config.toml
num_hidden_layers = 15
hidden_size = 224
num_attention_heads = 7
num_key_value_heads = 7
head_dim = 32
intermediate_size = 576
vocab_size = 4096
hidden_act = "geglu"
norm = "rmsnorm"
norm_place = "peri"
norm_eps = 1e-06
positions = "rope"
rope_theta = 10000.0
rope_fraction = 1.0
qk_norm = false
attn_scale = 0.177
bias = "none"
tie_word_embeddings = true
parallel_block = false
extras = ["capped logits"]
init = "normal"
init_std_qkv = 0.033
init_std_o = 0.00602
init_std_up = 0.033
init_std_down = 0.00375
optimizer = "laprop"
learning_rate = 0.0016
beta1 = 0.95
beta2 = 0.99
weight_decay = 0.2
lr_head = 0.0137
max_grad_norm = 1.0
warmup_steps = 487
schedule = "cos"
final_lr_fraction = 0.0
batch_tokens = 131072
max_seq_len = 1024
doc_mask = true
train_tokens = 663400000
max_steps = 5062
dataset = "wikipedia_en"
MLP neurons of a small language model. Each row is named by its layer, matrix (gate and up: input weights) and neuron, and shows model dimensions 0-191. Each number is 128 + 24 x the weight over its row's rms, rounded and kept within 0 to 255. Numbers have three digits each. A neuron's up and down rows have the sign that makes its largest values positive.
Before each neuron's rows, "fires on" lists the tokens most often at its 100 highest values on Wikipedia text that the model never trained on.

fires on: ": ", "; "
L3.gate194:142092152209154144084128082118088137119084136091118099138137117123178127120144129146137076113124089146112118153173153122102103162140131124092129175098089118154147156181107162108149132098149114132143167095185123126139136101105136113113112137118153131118134100106120132177098109135166176147116100143128109143113146175138105136146161104129133098131147118124102150123118117148146153127126096118113097110079130084104119181154101129119079127117163161117122123137065120188126130145114133128151137118120142136134125126131131174135149094120112097098103120070144141150127148151084131156
L3.up194:158156111130117119122118109070105121148137127144128130130152123123103147090094120119127113126121150125117121166098067113158113136119160076120126150128171134109110134133113096121144076128163098127157137084116115094128116141144107133098151132115127134142083159143096108143130095185137140127148132090060163141109108138101179124132126094109108099146126148157091070120193110127118109144127141116116110133150164109161138137163115147124091121114111116109110159145099136162137140117176076133148107107112097129147154119145101153143144154153108120136179156115149108086109166122117111146

fires on: "| ", "; "
L7.gate153:128104178129147139124155153167135142108137175132144098111097131125157127136133169122162111137127144128111112106124137132121091167125089110093130125109122099126108152141141095108161148091122097143125106145138140088106145130109113106109115155115150135135152138085122142151129155150197126133147137160161088173135101111137154118128140122152113128163173093128126158153105152152148150058124091115112114117093120145150125153121143113166117133133100102097119124156081120128069124164119126122080134139073140087085089117109104136123131096119077160086094130166127143161109156106113166125
L7.up153:087081117154147166071111102100120124144100147141159133171086103147139120114154112136110101169102097141159099117111112126154158154132157145113129120130168097172139132131134138101126100146145124160124112131116150145158131132156107092113137097161146145129137145106143125176072145133174145116140168160141107143108096111132141106130148162106122116127131131131151148147109119127137108123141109093085150116079148114127072132123090151136112117121115124109108150143141122163146153130120117111167113133054104130115101181105139113122134118154094135123108117173066089092097162140126162099

fires on: ".", "−", "ft ", "to ", "rop", "mi "
L7.gate262:148105135160148132171141136138128096109092133113129142159105126159162130137113137146134113141135101166161126132071106085163127119118133095124115118156137112133140116154133140164135134118139111146126140129179154111129162141105141127109225119090094135162112141162129106105151140129123158121113159136122116122140152175117165135090160151166136117138134134140087146103139121144119138119078149162092168100078180153132152174132132114135169137157154178177123135089132174106137155138108091123095159147161112113114142132187110142172132127137136106101127127120091113160160111138141128148
L7.up262:118125142109137135112142170115118149134088140108106126104100094158132082140123101149073131102168126141114102143131096094120138145169099113130140134122104157099094116132128118085139110104132114134159159156140097106164123132094116152108162157145144105162131138138136094161128134126074149133102118135124121133158136083148129170106159147137142094115136126112182140115144145118097159133133105115157148108161099102134099148107114116132163137114125120094123157124159152122103128125147063104128168158082110153121143127116092154159158154151136127104181112140159134100174112128118121154

fires on: "|"
L5.gate125:118123101147125162108116106169110155145092109161126083140101156110128145123158121123140139130149127080123118129106092084149110132144062089135117134130149121116119102131172123117095140139139097161134093182118105104101157110110133155191156131123155108130112130108135174127159161079164140139108145153153116145190105113085177101151189117157145125134131108140142140126104127139128141139121156154132118130113128090082136153090154143171146139120090155119115129140126135145119124115111125108134140128138123163114128151152125088108132156146149115118130139111151129131104136097130140155
L5.up125:151102105098095150151110119144145166123161126138122144164164148099139115102174101113136128089109109142098109140108147098106170115149165126134126141097149105073179154118142114073120114104085127123132113107110144132122148143137148132151092100139074114144159155115155092156152100104108115183138169150158095137105113141139117165159146141138097132115142087089135126120149103111138136123101118137108121152103148120124138101140103142138139113159111132159132132095128173115120137129122099120096112099127095127163099139150117129148111131130167122145143150149123128050124131118119092169

fires on: "."
L6.gate419:112117142143135135127162128127163169140125173118148125136155063105100151139124170143086124183118125101137089165128107092151126144118075111113161128130127111126152081107142109118120116124131085156151134144129136136151122141138085143165166122144167094111137128127128111122116117120149146136150126148136120131110120172158113180139119125187119102108140134123157136115124116102124171129171115181092126152109149103140125138152116119105137148115102121115106193115099172166099139121145154139128112103091134120128134085161121123194106151116110086139105088103099081117125111131117094161
L6.up419:151120105084153117130140133153089147126134131127108129145111119122094134121130140105151147118179141134167119139134098160130105149151098145112117158091119147139142121163119130152154148093095127097099217163152107131109109152115139150122120188160138133141155106112145143129090091152084119140110134124163106169114178123142159140138128122119144122147097119123127122127166101115078140144115124158116103115109149121150080167100095118094104134153167142092145114087145147140132129130123140111140128155163164097159154117135077133150145119112103104111156123100066127099124115093111137167

fires on: "| ", "; ", "/ ", "er ", "- "
L9.gate450:119115087099156130139134117156127099119136139183100119147115118123108131120139140162118119137138123108068120161086166151145139123141128107125127132087179115196098168110099122089143076092127136168136148098155147131153139129165118145127141114125125107124173151112188103121117118130114139124164141173133091135129134122146113153141162135144120117178134137147140115142120128148141105141122153132137120147114117120124178144149085158116146137191102096107133144139101160129147130120139102115106130120135135133104106180133114127127108130152116126129135117163076094105141154128092130148
L9.up450:092150119162111123127098088142159133117128131141107118100149152117111089120106165121143117093144125121131155149166122166117141103090144111146150137106136173159136108146144126174100121144143106120141100114138175085124124135114122107129169136101151083120113128158135141117124154134134162139134098137091114165096112111096113133143132102138117124137123138133115117095122108088122108144148113143142143099088110136109111170128124163151116091148128083101116100103119136135090133162114141140104119138097088130131111165158144125134150188141126098103125127118141079096155184170122123127

fires on: "-", "F", "B", "f", "78"
L11.gate477:120116117138153143162125154126087135123130116135145123135112088091108131139097127162095161142097102121120149127172155109182104114110146107156131116094143097131080165116135118141121113137138120141128113125085116117166159111116134119155112147164123115110150129097140145096070121130120154158115105118091109137136180155093082118119156087144145137111114115102133170115114149112161075094121124110093148151098111105126097134109128121143126115156105112155149133156176096130142118146122082146139146157150170132118098139112154143123159147113149149084121093087099107165145108120102082144
L11.up477:129131182133155111120144099140131141127134149129114147117146133109104141118154109167149144117105163142098136117143093146149149138070107172114164125140090148113102096126095123113102099121145109117149122167112101081127127130168131094127168129123140115197152117125130138143124164095089129129151162171097131139131102132142091183092100136122135190151117146152117129158105148159132153104131134076127154135142116131105122111110132099095122118119143121133134136122176159119121132129142129180080109160121101108097119120154198159108106132105117138126101132156123137137130163131104119167

fires on: ". ", ": ", "ly", "– ", "fer"
L6.gate60:124137091146128153123122113162121121121115143129128068120121104160131158160112114152103098118099104137194109116141151121102105092155090073133119152111171142149158200095085133111094108107126172171138137115165166135144110139138091100132126151115131115120134151091141112132117126176106159129132125142093102136115126188157092184137122153133120129110149150129124129165118128127100138138130117110128161132162169127142137129152095125105117109149112146161128111127186115172136086086081101152174138112107101149140136119109108101122119105097116111130119133137120116129125137170159144132
L6.up60:178149138110179139118149134098118143117085141104090139110122140131108140152104097135144109114091133143129110155148159089107123128143144112109136136126154124164111121153113114111138091141116157148129131146165132123120112162117074136073178097106126165104168104100129075126155160132185115118104104111086093141118162177153126115136102144106129138102155168130136123118181137181090095150113128121074126104116083102108151105131134130124128164160144160145106146116097150141100182129108106133121178130109119130096130127152122152159158101142146108112115142147137149125154151119150131155

fires on: "."
L6.gate373:146101121167156073172093133137127139130154113140141138106172127151079178060107132123143087165122124153179125130122106101119111118126066092126102106125116129110124085144100106151116163099117139146100178125131111144124138116087151152135160134190157127152159128143122141168144095129102122146135142109126157128125136140109122127175122137137133112128143152132168132121106141117105139101134150136088134106094138153132145130092146172101122123120164141161115169079130151109117137112102123108146140115110114116101118090110118127152131136095158180120170123123129090123164127121127129128
L6.up373:119103116120107147146130120142100147095127117147119128132118120100138131130127131124143150172148128147119123080108110166186106144144114143132151114153057138150122111130101113150151126118143155109110133136125102098126110175138117123083149157148108109123150065138083125150113085134129142125104097129156101142146145075133144134140075132147079141129145164104144156151161117162116139121109090113147148129152131157147111144133132111117145128087155110098109152117094124165124120123111154100162104123123147146116092131148077196113144079097158067125123158106128106114130132110130146154

fires on: ".", "two ", "or ", "years ", "| ", "up "
L6.gate344:113147123120160118179132064150092118122118124152140094099148161156119136155146128115109098127112121114152114117078140154175128117113093127143125184164172126134121128114129122149104157094121123159136136135111120115101114090121089131097116158133125124153137112115140143169123103139126157107106161113117125133104135071085101180179152116123194112091086138094111162123138116081126104134082129103100144146083181154134138171097144139107143125123086119101123124157156154124126153123098152128125121117129131144127104103089156126139102122100142115147149152135122104112112139119110166160
L6.up344:148125131150123142207119147134141099097073143123198111137140155110158170124143147120129146163128107127119137168155120117157138120171116111145142079176079155142138118138129114139137173147127159126152145134114143099117142108087162133174097105123147101113139086149110166126120105112118155116164132111097117152099133128115120126118172084128160106113125156142139156089119120134123149071109099141119123129155123118128099139126190110085126154148110092089119122100111059149100159112117150146098134150091134141127156123156115143122122149121123098111142115080109135097099116152115122162

fires on: "A", "e", "| ", "ore", "Be"
L7.gate563:138103162125126142077091102148134164118111152177133114129146127134076146159144120108138140160081188108143131166107132121132107144136133124159169130111103137139115131140131077128106108165091147165086135150155100133134106107180104145144159117155086085117140138114156159138101146167138120107110167146149138091156128143165143110132162118101108143103150123113109153101118111124125129124142122124141136128091131155088166101153106165106155160162086108141088150136094117135138122093118116082140128104149148099147096135131181117148151156121146141125070085133126109108111109110137169136
L7.up563:105097078149142142095167136114108152108121116184135131161116106113111120144147145160107105111139122143120129126148089125170121133103144117114128116146161103137109172114189093133075151135112110115090180149122124095096136096127120130207084158156102104123115151127101128145128132154145152128153179085109096132090152138128099123137147102124129134121150136116146158089110135151106114181144091174116137148155098158115106148147133122151096140144116141137139198138146085134093152135110129147119134134116143109128142132160156098152119112182157102116122131145104069137092102140131131157

fires on: "–", "| ", "; ", ", ", "ro "
L11.gate161:139114137109124118147158130153113126114162156071120124084148114099155130133113112127117082132102122154080125109154094130119123153145124104125160119119148126147155094155131122146121144114154108130156122121130120139105125199128126138142082121137120163134150155131108124134118131145106152114130082141129090176134088128171126145083147115144114061172136127160135097122126117134181159141135130103122139195136162114141171139147090085104121131145112087133084133116112127150143132158128121132135157101099166098146157122161120090134158100137100159138121133087165106095096108099150105129
L11.up161:143129152153137113130163093096112106137137127083106096132108119135164127123114130105099133138124130125114106136136110147165142131162117127132110161142128137112131065125117145140113135106150100123153138109078129115124121171144121103130130134116128131142124139147120148153142111110187155118156114114144118180130108138139134129144101126122137095124134121173099073127123141160195150144113124141071108188152128136124150156147121142059101122139116104149120091067104110119097168120143133151123190080126140125119158155118107157127145140143114107088150162137162093068135139111092088095

fires on: "Angel", "Record", "na ", "I ", "artist", "el"
L7.gate288:134125159111107094109131136156055138128144147109126138129136109150122086128137104106163119137134130116134139119148110101131124150135174119154093123098116153131108165140104135126151162090109117089103120090152142102142134087150124130083147156118142119102157131113134079117138128130102112178091162120142103161094125169143153117111116136125121126166154111173181142115129131172160103106152170140084144112165126113155113114169124120123098123152146113130144124115152110114079126140152124145140147158132067181129126100091157122106128150133145190111166122173136137140130135139143121133
L7.up288:115097126192174083174134170142128113145140135108122145170157123151091084139078126110109087103123135104146138137102140164050109128118167121112139161143082153149115144122114178120133121126146114152144116141133102149149085100076141115134142158137164146145146163133113120119154130084111096121133142126097182126136114122170139116087222170126115143156141141140149100111133113153106114097147118150130108155093137139152083147123106125124126144131115162103127114144130146164120127143145100107117151131089108117173117142123113136133113109099114145181098130145112125141125134125141103162

fires on: "| ", ", ", "; "
L5.gate73:122144147073122129067093212095110140128149130094120106121122158126128142115119138127157154157171095116101084131126176132068147138143117114104138059103128107112152086125123138154104119158105131119087093135132125128114149163125098109133155138170106122105147139134134109106115110135096135102146118104132114115138120158132132125084113112110139156130133094147192102109127158139154150099162143099163114131119151152137129154140114156162145117087097087096118154104147117114158121131123142128124056139119082150158102156113122123120095112139147150132108133112130134146147136100135122147
L5.up73:119136101107124149155171113132146147190089163087159149196118143172136141137161135140145163156139113155091136159107116141118141173157109127105187136114125109144144113127135096097144122116126104152119113093118129102115155141107106104120097120157131152154114124089159140122146159162153152174114110153132112169102126184103132112143159129116112105135181157143134122120133093141120146121123082119145157103134151109089157113181131117117105101130160106131120127132107117141101133153112124133104143106125074138117125128113166140143131100144126155120110107159087081124138155127163101128

fires on: "ac", "arm", "Res", "anc", "o", "mark"
L6.gate17:150122104134129134093180145168099120158119123148186163134162151136132163136116105143154113133094103176095115084129098093123117141134088167134137125160167131096116123157140157121124107156115143078127157160107148151125105111073169103141116147173095128130130139142063153143118129170128132117177122118120125118125132165134134148123133142173163123102115184139083171127143123141116097159118136160140109174143132142141128154120098148150101075104160155125141137140128153136160137120092125163146138127159161146116166140138137161121118114132120087116129067138095111141142084125185129134
L6.up17:099096100205132099118127126112120127134102111046139165122108137125128113129132136135145124127122115129083098150161125110147154125170142081145097153118107154107108135129141140136126116170162097113134182141144122134128088095160175172154087129139180130134136136128171144143112147136131176138129091141157164134114097158112150130127128105152148143133143176120126114117110104115149143152130119126119143161148118102140109116085147103163112082115084113116076111062133132147137100115134137136175165126092129175115081102142112104148091142166122125124117112092136136135131124129162127157

fires on: "5", "6", "7", "4", "8"
L6.gate408:159140129158148111129108147080138150109150121131127122110087123107115111132193114118108116173105139146106118126143094079137129165175135132143073138137129145117108154147100152112147147110122091164177123155113096129148136124104162094129123171120130125089096127134097109106141107157175153158156117125153111138122140101136107158142142112136108106109169152143061091106190154170153146117095157106087156092129139151134132106099123131094132138147139152122107109087108149126127114127135140166101159132127127100142114096106079149130128126112112174142130157196164143109128129139164191140
L6.up408:148126100172164111138105145166085116134129091081131115145074118099126105153099129174125092129096106140146119141176141157130138179130108141146122127111153115125129140115162100125109078139098113146098156144122137157167113119119113122140149159158116139119102121136113171162131159116101120143159118141130130092128123097108097164111103144158092121115119164127132148121135111104125139132133126107167131156133090151103139141144134135144133112205133134118161092112104119123112112127090147120120154086146113085121105121135186143151136150150140143083120146168091145161117106154123143145

fires on: "| ", "1 ", "0 ", ", ", "2 "
L10.gate33:114071123119108117119114180125146139130141100144106098169117146137154113124156126107107159122126120133116137138153154097128127158150167137134109111131119083105173125150122138125092118107123154175082151115132157140114133132132089112144154125157089137165148120104161130076124125151143125126092138135146084144058106186135143104199149139147105145159132132113143140128143150097123089120142127170133131162149118124120137091147119139103154158130147098141160097157138156145109128101123116116093104121097140091155104110170143121149118119100139110094109093091177125127068083130155169146
L10.up33:161103086112131120146165082088148104141088138163124138152100136162148143142173134130143179118136123123103156150093125107139141137138186136110158153095151091143121152130149137135118094118135114127111147100138117145144115194137114133150134155160114143141171060070149158122105123169128107127084141138152152097133100122111099124181106137157120141178162136124115143119128124146091119129098111185100138123083121086126136124175137118122176121116135102096113131133148146143119129085154137111112126125143097148144133168095120136162122125129148122112099111145139132138112123127156156131

fires on: "|"
L6.gate481:098112090119102097157101188125100119133147123110122099114097152136127163073135141078144142108180128132121135124141149138115142111125124124122138113102112112166089114179116128149075146128153110114159149157143115125090108104113097141142113067156132118115155113098118104108135133098093110097129113136148133118165151096113171103116144084106111111139171145118139127147087130135122166146121141131107134133125080114153103103149142074144175120139131111109125130101122122129168153114087145088113120164149129160103097151159140185114112161143160130086109172104136118128130109123138118115
L6.up481:107099147116112158157150136082098158116113139148156120131093139150115179119148104130162234051094130140132147110124138102082150093125128162147089143128111109172156119135131153144122106127113074132127067149106133132104121122143118136093107121141117129136158094165116086105109137130081079161120147133152138129095135131132164099112130097132126130128113107185135139082160148119131116139118122132138122121174137170131087165106128109104143140156139120109135120123118135121123147123128085161149148114142121107115120148140096155110125100125129151124118133189107110103096106142146112130

fires on: "to ", "the ", "in ", "and ", "since ", ". "
L11.gate382:174165105145110121097103115152118111173076147110122156129106119130096096148120118155131106079113135178159144112088109127120098135128122064132148124139141135144134121104161118126114124161142092122091119119119165151124131138083132124138106082111114161126148134162126154097135143124130162111128095094140095075128138113145181117124121144089146134115121127113153220143122129141132127139163129093126140140120151087127119125144164135135108090148094146173148145141145145133142108109151133093075098129138133144079145150121115096129176151136132144126132170138124084104134064122104107175
L11.up382:132181121103152117097104114120116155150148112141140122117124152068118084147114099136130128101107115142117151150117158164106117106086138144123109152144139167098128115158130143157126116126142098108126156171118149127117152068099112126110123133145126105170143166110131138073170114117113125085141098118105139111168130140149155118166129130074142116139150148074142146075100133097128117155120136114146094121132145126135099128175117136156139104174116104118135110123074110127172170131135139147131128158169132108095133153125123116125157128124139145098071129141126149122098129096114100159

fires on: ", ", "), ", "(", "| ", "es ", "and "
L11.gate120:118106086086116119130114120086130126112115110151109118109127124121133131134178122135096118157084116088112141137120172108123099116152152160150124142144111143136162117145128115132141110163157129186177146082127142145112059156129146139127158139131096132123147151111114137129101129172134123093133168119148094131077118125145103150205107117098161120092190109123112134119135116101100139129127093102125133133123111147131151093108122182114113138129108110075107154147120148136129128137113142083134113117146122109134087104137083125149144118115142108122116060085133087123132118092130098066
L11.up120:115135145098085145126139083114096103158139154091097104134112125138104145100110112090103151119101122096182113105124054094122144146111161137101139083153111086110103095139094132109108140109091145146128167137146127126084160170183100125115147135124122117151150155114137102155175112145129149090126148120112141128138106139186162108140118133071135159143157123138125126098113122118118132103133129128125162135134134089089129157113113134112123127142154151111144150104148157148163136119150135151161152155161087097120109129162114152152124130126094098097132094161149130146064141099137152148

fires on: "| ", "′", ",", "==", ". ", "pl"
L10.gate308:143120125118153108111120148097149078154125124115094115164106097133090111158132163121136139135101141149112143110125156127106135168107132144116131103126090103123151145118101141084111098102107105156108137139146137136128108094125101100122135126200107118146151121130170126096091169128141149133139149125136099048085169138125136140102171107103138153108123138131136134146089082124095131135192108152136121140112172150114150117130100156093124102136174079132131169130118126161147108133144115135124108122131134117152150134162204119130112137129148153109125144118088152139142119169107124139
L10.up308:128135124131159122117165172108147113134130119119153151117138133117139143127129087103133196141133144135083162108165132132138152144147068120129124113138144112106109132102093140148154132138145093137116141081141124114140145128168071093134130152106145081135100089137146100129172146117149093098103114171170095099155124142112133157123116127122155138161121092115158149137107153134089142093173099140122105131182112112071151158105129111138155146109124132142138186176107119123135147140142127151134115156121123114101106114119176131151131125128166123089118126113121119130189155174109121158

fires on: "year ", "l", "contin", "following ", "o "
L5.gate357:122126134112114166101090102116167134119110156097088170120161148155120137133113133098123117136141190120144118121124104116126159086109077156137117114152125110140149111112131097133169087137102104142126119135139112151110115132119120152117129131162080119134115152196136140096109152154117077129168087145188120125120104133104139136135191110117092163129118114084162129139091116144089165126134092130140145131118121146148116116106128126128140125090115094138118109112098115167089125134158149096109071118121113147117096132133143162148136151149121153129110184153099120100062133148105125147
L5.up357:175106095173163132134117142150130115122144164138119140125095133124160109164123154081132128149128151159111058140158117118172114123126125106139137167158124163124129092111204126139122120117125125127135179147154113166100120154094075141120161078131135117113105137109146109110134160111130131154138156127145110136124071137111145147150123139151105166136146087096112133128095120155146139126145132114168100114144113126145121128132135137143106160120128115081121125163135071157081123128118131119082169083134176132157089125134146185093140134139196114107143151119128156101128116122132114124

fires on: "| ", "\n", "et"
L9.gate558:147138136153168130105142091136123159134121156143158168136127116134101114145142102123109102114082108102129116141135142113141155168098137132153170102115165182124130137115181093128158122115081120153096161108160091146160107115096142179138154081129102197138137118110127126141151163155132161110145159104100103080120156147137149134130139126124118108149152145103134159110138104114122100102142152113164118153117130130114130108149141147133092140192119138110114171136086093159111107137123130065151139123119101126098188172166123101104165108155115171103134132136136100148107099134127110122
L9.up558:098140123146146109100146126128158067118140125128133170125108090113114167183122096094105166148147120142119147129098122130103145111148129165133130104121156107142131128125081134155139108125155144127106137143091122108099149062078131131157119122096158112135108165128144130107149125133136159112131144135127135130099083114106105082154158097108110119125121116111136122135063137149124112115133116129147125155152169153067112122113097141159119102116145128119130129153120126124140156153129148173142100124174062107160168126144149093144134117101120138130146124143123131147136139097117079158

fires on: "er ", "ol", "manag", "ec", "ist ", "ers "
L5.gate254:116132116117114109153112099104132108132100122124112124179093126107116146130085100127103146130100147143138096146135140112139128104131169114145133149155098145099108054119163151128143153139113120128119141159156149096114148159119127162132192138130100147071134119103145146069076140141160144159132111107136143140147152176151110108098117156142188104111120086180143114066108108150144163147105137137121173143106120175142132120145108143085100113123128106134131110116094165124145094135165150152142118116132137140137125164146147142134104172128138091131117097135141108124121105098186115128
L5.up254:118097133112125114108080130142167103112148125121111172118133135141068114114150116100179158078145088152108142124106123152115130135107135118117112178132100118143114144147093102158126124141144115137097096138146113160123146153109122073110134126128137148124109129124111163093105103153140109132148122129129169138139123137205179085127125133137152126109127112162120143090113112119120166148147137161130166126129084110107185138079111155130104142093151112149080125128141147104123091129152139189126107120087150116177136127138118157116113152129111133134172137171123121119121113116130163175

fires on: "; ", "sp", "| ", "Qu", "–", "("
L6.gate48:150095139135136148131114107113102127116103160142177124115101109119115131150130134126169080104094134145124131133149186089092134186156115073155090159124144159131159128175117118130134112134142123062166119114135132132146153140138159112114119147130073109132123094121128129133095109161130124141145126108124106141135158139115075113071117124121078140125134133140119094197125095115113120085103100113127103128122117150116146104130097159123116115120183129147091108151109072128115106146113070120140156109089154133124116115138111178126109101142136119128144109128094082110124142128080134137
L6.up48:139115127162129105107158132126110139128130147119153113165136125146103085128144150105142170150129139135116130120085093123124109115104136182119137125119190144165086128109149125132142116123126171130154126133115128151142190111181101148134154135163130112111143137117114095159093141130163124115104090133115072185113128130164131153099132160114155105151166119165141094133098117115127154113145101111129184137124124088117115139161103124120129136107178135125118151099112097075130142165135131127138146078084113109098115129111123119078149168094081150152158144131106088117135140110094083150

fires on: ".", "enc", "er"
L6.gate434:155173092167138152105131055124155126148065107133172145136093157140114110118140144148129094096113151114179124090140115093103137116156050148174137140126099146132128104155107126155157128112126121138148112103120112125142127125099152121094138125189153144113108123158099121127139111145075180109134071114089149106122161112135132133133151133150149128125145119097101159113119148158111152137135097131114112129063123112107115098109124150170164123155121139122156124181106115143114120137140106112152174120141112145179146141129133132146120119101123147130111103123088169093162177102106116154
L6.up434:139114167116137183146142102133168140124127139087145125119137126083106127114143136118137096140124139173125118115156145169145150140135069172136129122121122094108125141157130123128104138129118107116155108131116116133103072149170150142102153106115125125180124094103088141095140122090146119101114087153092143100128092112121140140119068136114153114121106152124147123120130146098159139119105135070139134151137117134143116126134143114069103137116093163126125138161087112128130155102097117105165097094148172125173096105171124136159139084154092124126123167117112082104126135165116125114

fires on: "\n"
L3.gate494:120169172111079144074147103104110110122104148131103130121151080144115100111118182146157143151125157123109130094163126118138133139126114118144143134141129154139119100149109114151158141125148099140130121134131088104176130114139130101088100116164161108159126120111134142145166115120175123112145119139186107147139106158148158113197117123139117111139121153124149131122131132180118158104136123167144102135130134144157156145104112127131127120114113116131162138126124113147149113122151128099114092157103125067168060070157135136143143153124096167165151159106111143166140149152143161110
L3.up494:124115127129150121143135092156122109125118151113116112170178151156126095133167121120145110126080116138094142091162149113125105151106128136113099120095150094094133170123095116178138165098154129157137114133103127126161115146159122119117125135163113115105170108113146152133159123103087128122165148092125132177115113143121112111157166106136137169123118087117146129101143107167105119124124155152144107153154097154117097147150071138132131142108073127113158133143129121161119110168124125122139136160097111116120102114148118169119117117174089160163135147086172137147163138095130112115

fires on: ".", "J", "13 "
L11.gate25:125104168134126100136125081083127109153116131094103098144138109109110166090130116159131074138116120112130126140140123101111160111136084126143145092149097119125128161147117200152113163137066083121116115091135124117157125135129160149137130144161119096122080160133140124146096125158123145168073158140097130169109134141106150119138157112122070144108140091144125154173144125084157165150122144120104122123084168140142143126158112142134137119144141143134152107139105092074139094117146156137163138116109127137149136133151143134121143133135140124177132108154114099156097123124133108175
L11.up25:115110129080099121147165137117131141096120135144106187163156111142140124106151101086173143126173151110136124136168109157116087089118129157108108125100103136142101129093141137162107099107131105055185155141123159147130109151122149172100137147127114126129138097104144141140135110153131119152103119074121154122140136106137148112095105138120146121097149132142107126089151104132130105121160122169140098158107155152088152127083091121125128142137135133138127129119133117174138151121077141101097130122128158172101125141134093142103129147080146145101151113117093088129129151091115157154

fires on: "–", "to ", "of ", "and ", "- "
L10.gate208:166146142094145119119129118116099147136127130095138099129091090121149141153183118142122112102139163135128121184077168087159133114122151104138142155146197131118119138146124101087132084139181176118140127091141162169116121102113116177078108117127139157137097133139135132101131152114126161125178157100149144106106139113126134136110165153096134086091125130120146117125136133075149104164099137117119160138159150146162131138164116196118147098139111127183116115150145110134119141148169124122121142099100150128116125165128107085124167144118140155110168098095158127098118092117158139108
L10.up208:113130136133096135161092103135147116160127153123158086107128149139122144131103092124151131124103141146110090112113152164124105108063113101114128125117166135155098107139152154148153125174127120104130103117148110166125144113075132142113130099068127187133090113126165130128162185129135092125159124081106152092163116128200161047097115156133160107147152139134129135120132131119158076158107078138119135130134137138114141132121155128127112130163096135139154144133093113106122119110167117106150167160149112120120109115097130121129123172151127114140168090081137142118152115113135118141

fires on: "7", "years", "6", "7 ", "day", "197"
L9.gate439:164125133127154135150112150125079093098129118110137155110153135093129127123164188129081144119148095129127100120127134098140095167138129123141097149101172093105143123124137136110116171140105165116141153096174098160149099118144123120137128160137107080129122133131139125156132128144155147119120148133136083137165195091105072149101142098136106097149147127130148131138097107092161135097120135093104122132116132173155112111113113159158109115122142177126124088120139151141191131131107130154125191124142140119115132093118076159121094131166106167125137138140126147133098128157123114105
L9.up439:185148097133116104154090116114110132103145147142151105119117102158100057122149137146143162174161136143112130132150169130098123127137170141128152121113143121145119157114150147179133145097065142165111102161096149148144104089095121132156140120122141113127138134143141111106081154170148142148152104159103066121180121137115134101115112104114126128191118119144094168118116137162123103118116177111093112109144097131106151140132113126136172140186134142140135102130136095082135081180178124107098135117120153092132123148132146125086152107107133153117141155129157156118087146141137130120

fires on: "1 ", "3 ", "0", "2 ", "3", "L"
L10.gate274:129086063141091108147131174127103166139144146133123102134114085113127140086170149105120149140130177134121108134109125138149086110107106122138107127128143099153164159096122101099090162086127148141106153103166173139161104117125109137098136149130108124122143092136141139109138165116140165106136119109114135087111134128110131075139172152149164091120142136126176178165184100116114141108107131158115131104139124128140138114116146171111134096124125079141099124117127060113175166141119117108150100117153104147123140129099114121126118096123115135109150114101114133164113086108153145155
L10.up274:111127163133116070165102132114183083131132171127152142177087145128136124164113142155152142127158133158113137127120139141132133133117146103124157097174106076136125098099131095091094141120149151138117155115121141097151130163101142137070114158138115148156138112113108138135090147118119120110170131096132186139138157125121134166205126125129113046120152100123143143117123126145100140121154137150126116132159101136134121096115157159127151130120124143117140099139148136111131146103135135091097108169136126172121133121137110145143094088117163076146129132094158145121176113147113142138

fires on: "==", "t ", "have ", "sold ", "ouse ", "m "
L3.gate57:134157161143107120136105107105144096100136138089116162102097113121127128156110122118132142142147152143107117125122138085144137147131134151125124099144127145114177103108115087086152072149119150133157134141136114143135165134148135067146170123169104098117141108117139081129133099154105122082147165121152124120112124103120128123085091142109095105136184124109127110133177094139079123127102175075122133111166122154143076151109131182130132112139153161132139146141110132146139081088135130109165142124142128133131135120163126138127132149118125111116137176188112110091112131107133121114
L3.up57:100177165152141141153099135113138115104120126111110143123074122153125111154161117139119157122142156098134140103109107139167132128151138127083137158096107102128128134090096113156105143112146134116133139135111095128093138138127147135127146133164142100135136174161152103179116093177128100112118132133136117124099111085102174135154100129143152087107157131120126097151133120095115110083097159119089084092096148140145087102079131139116149164127131157115121130081100112122099099134133157087108161137120101111109165165094153142103100118161136130148126116134135100149148159143151162102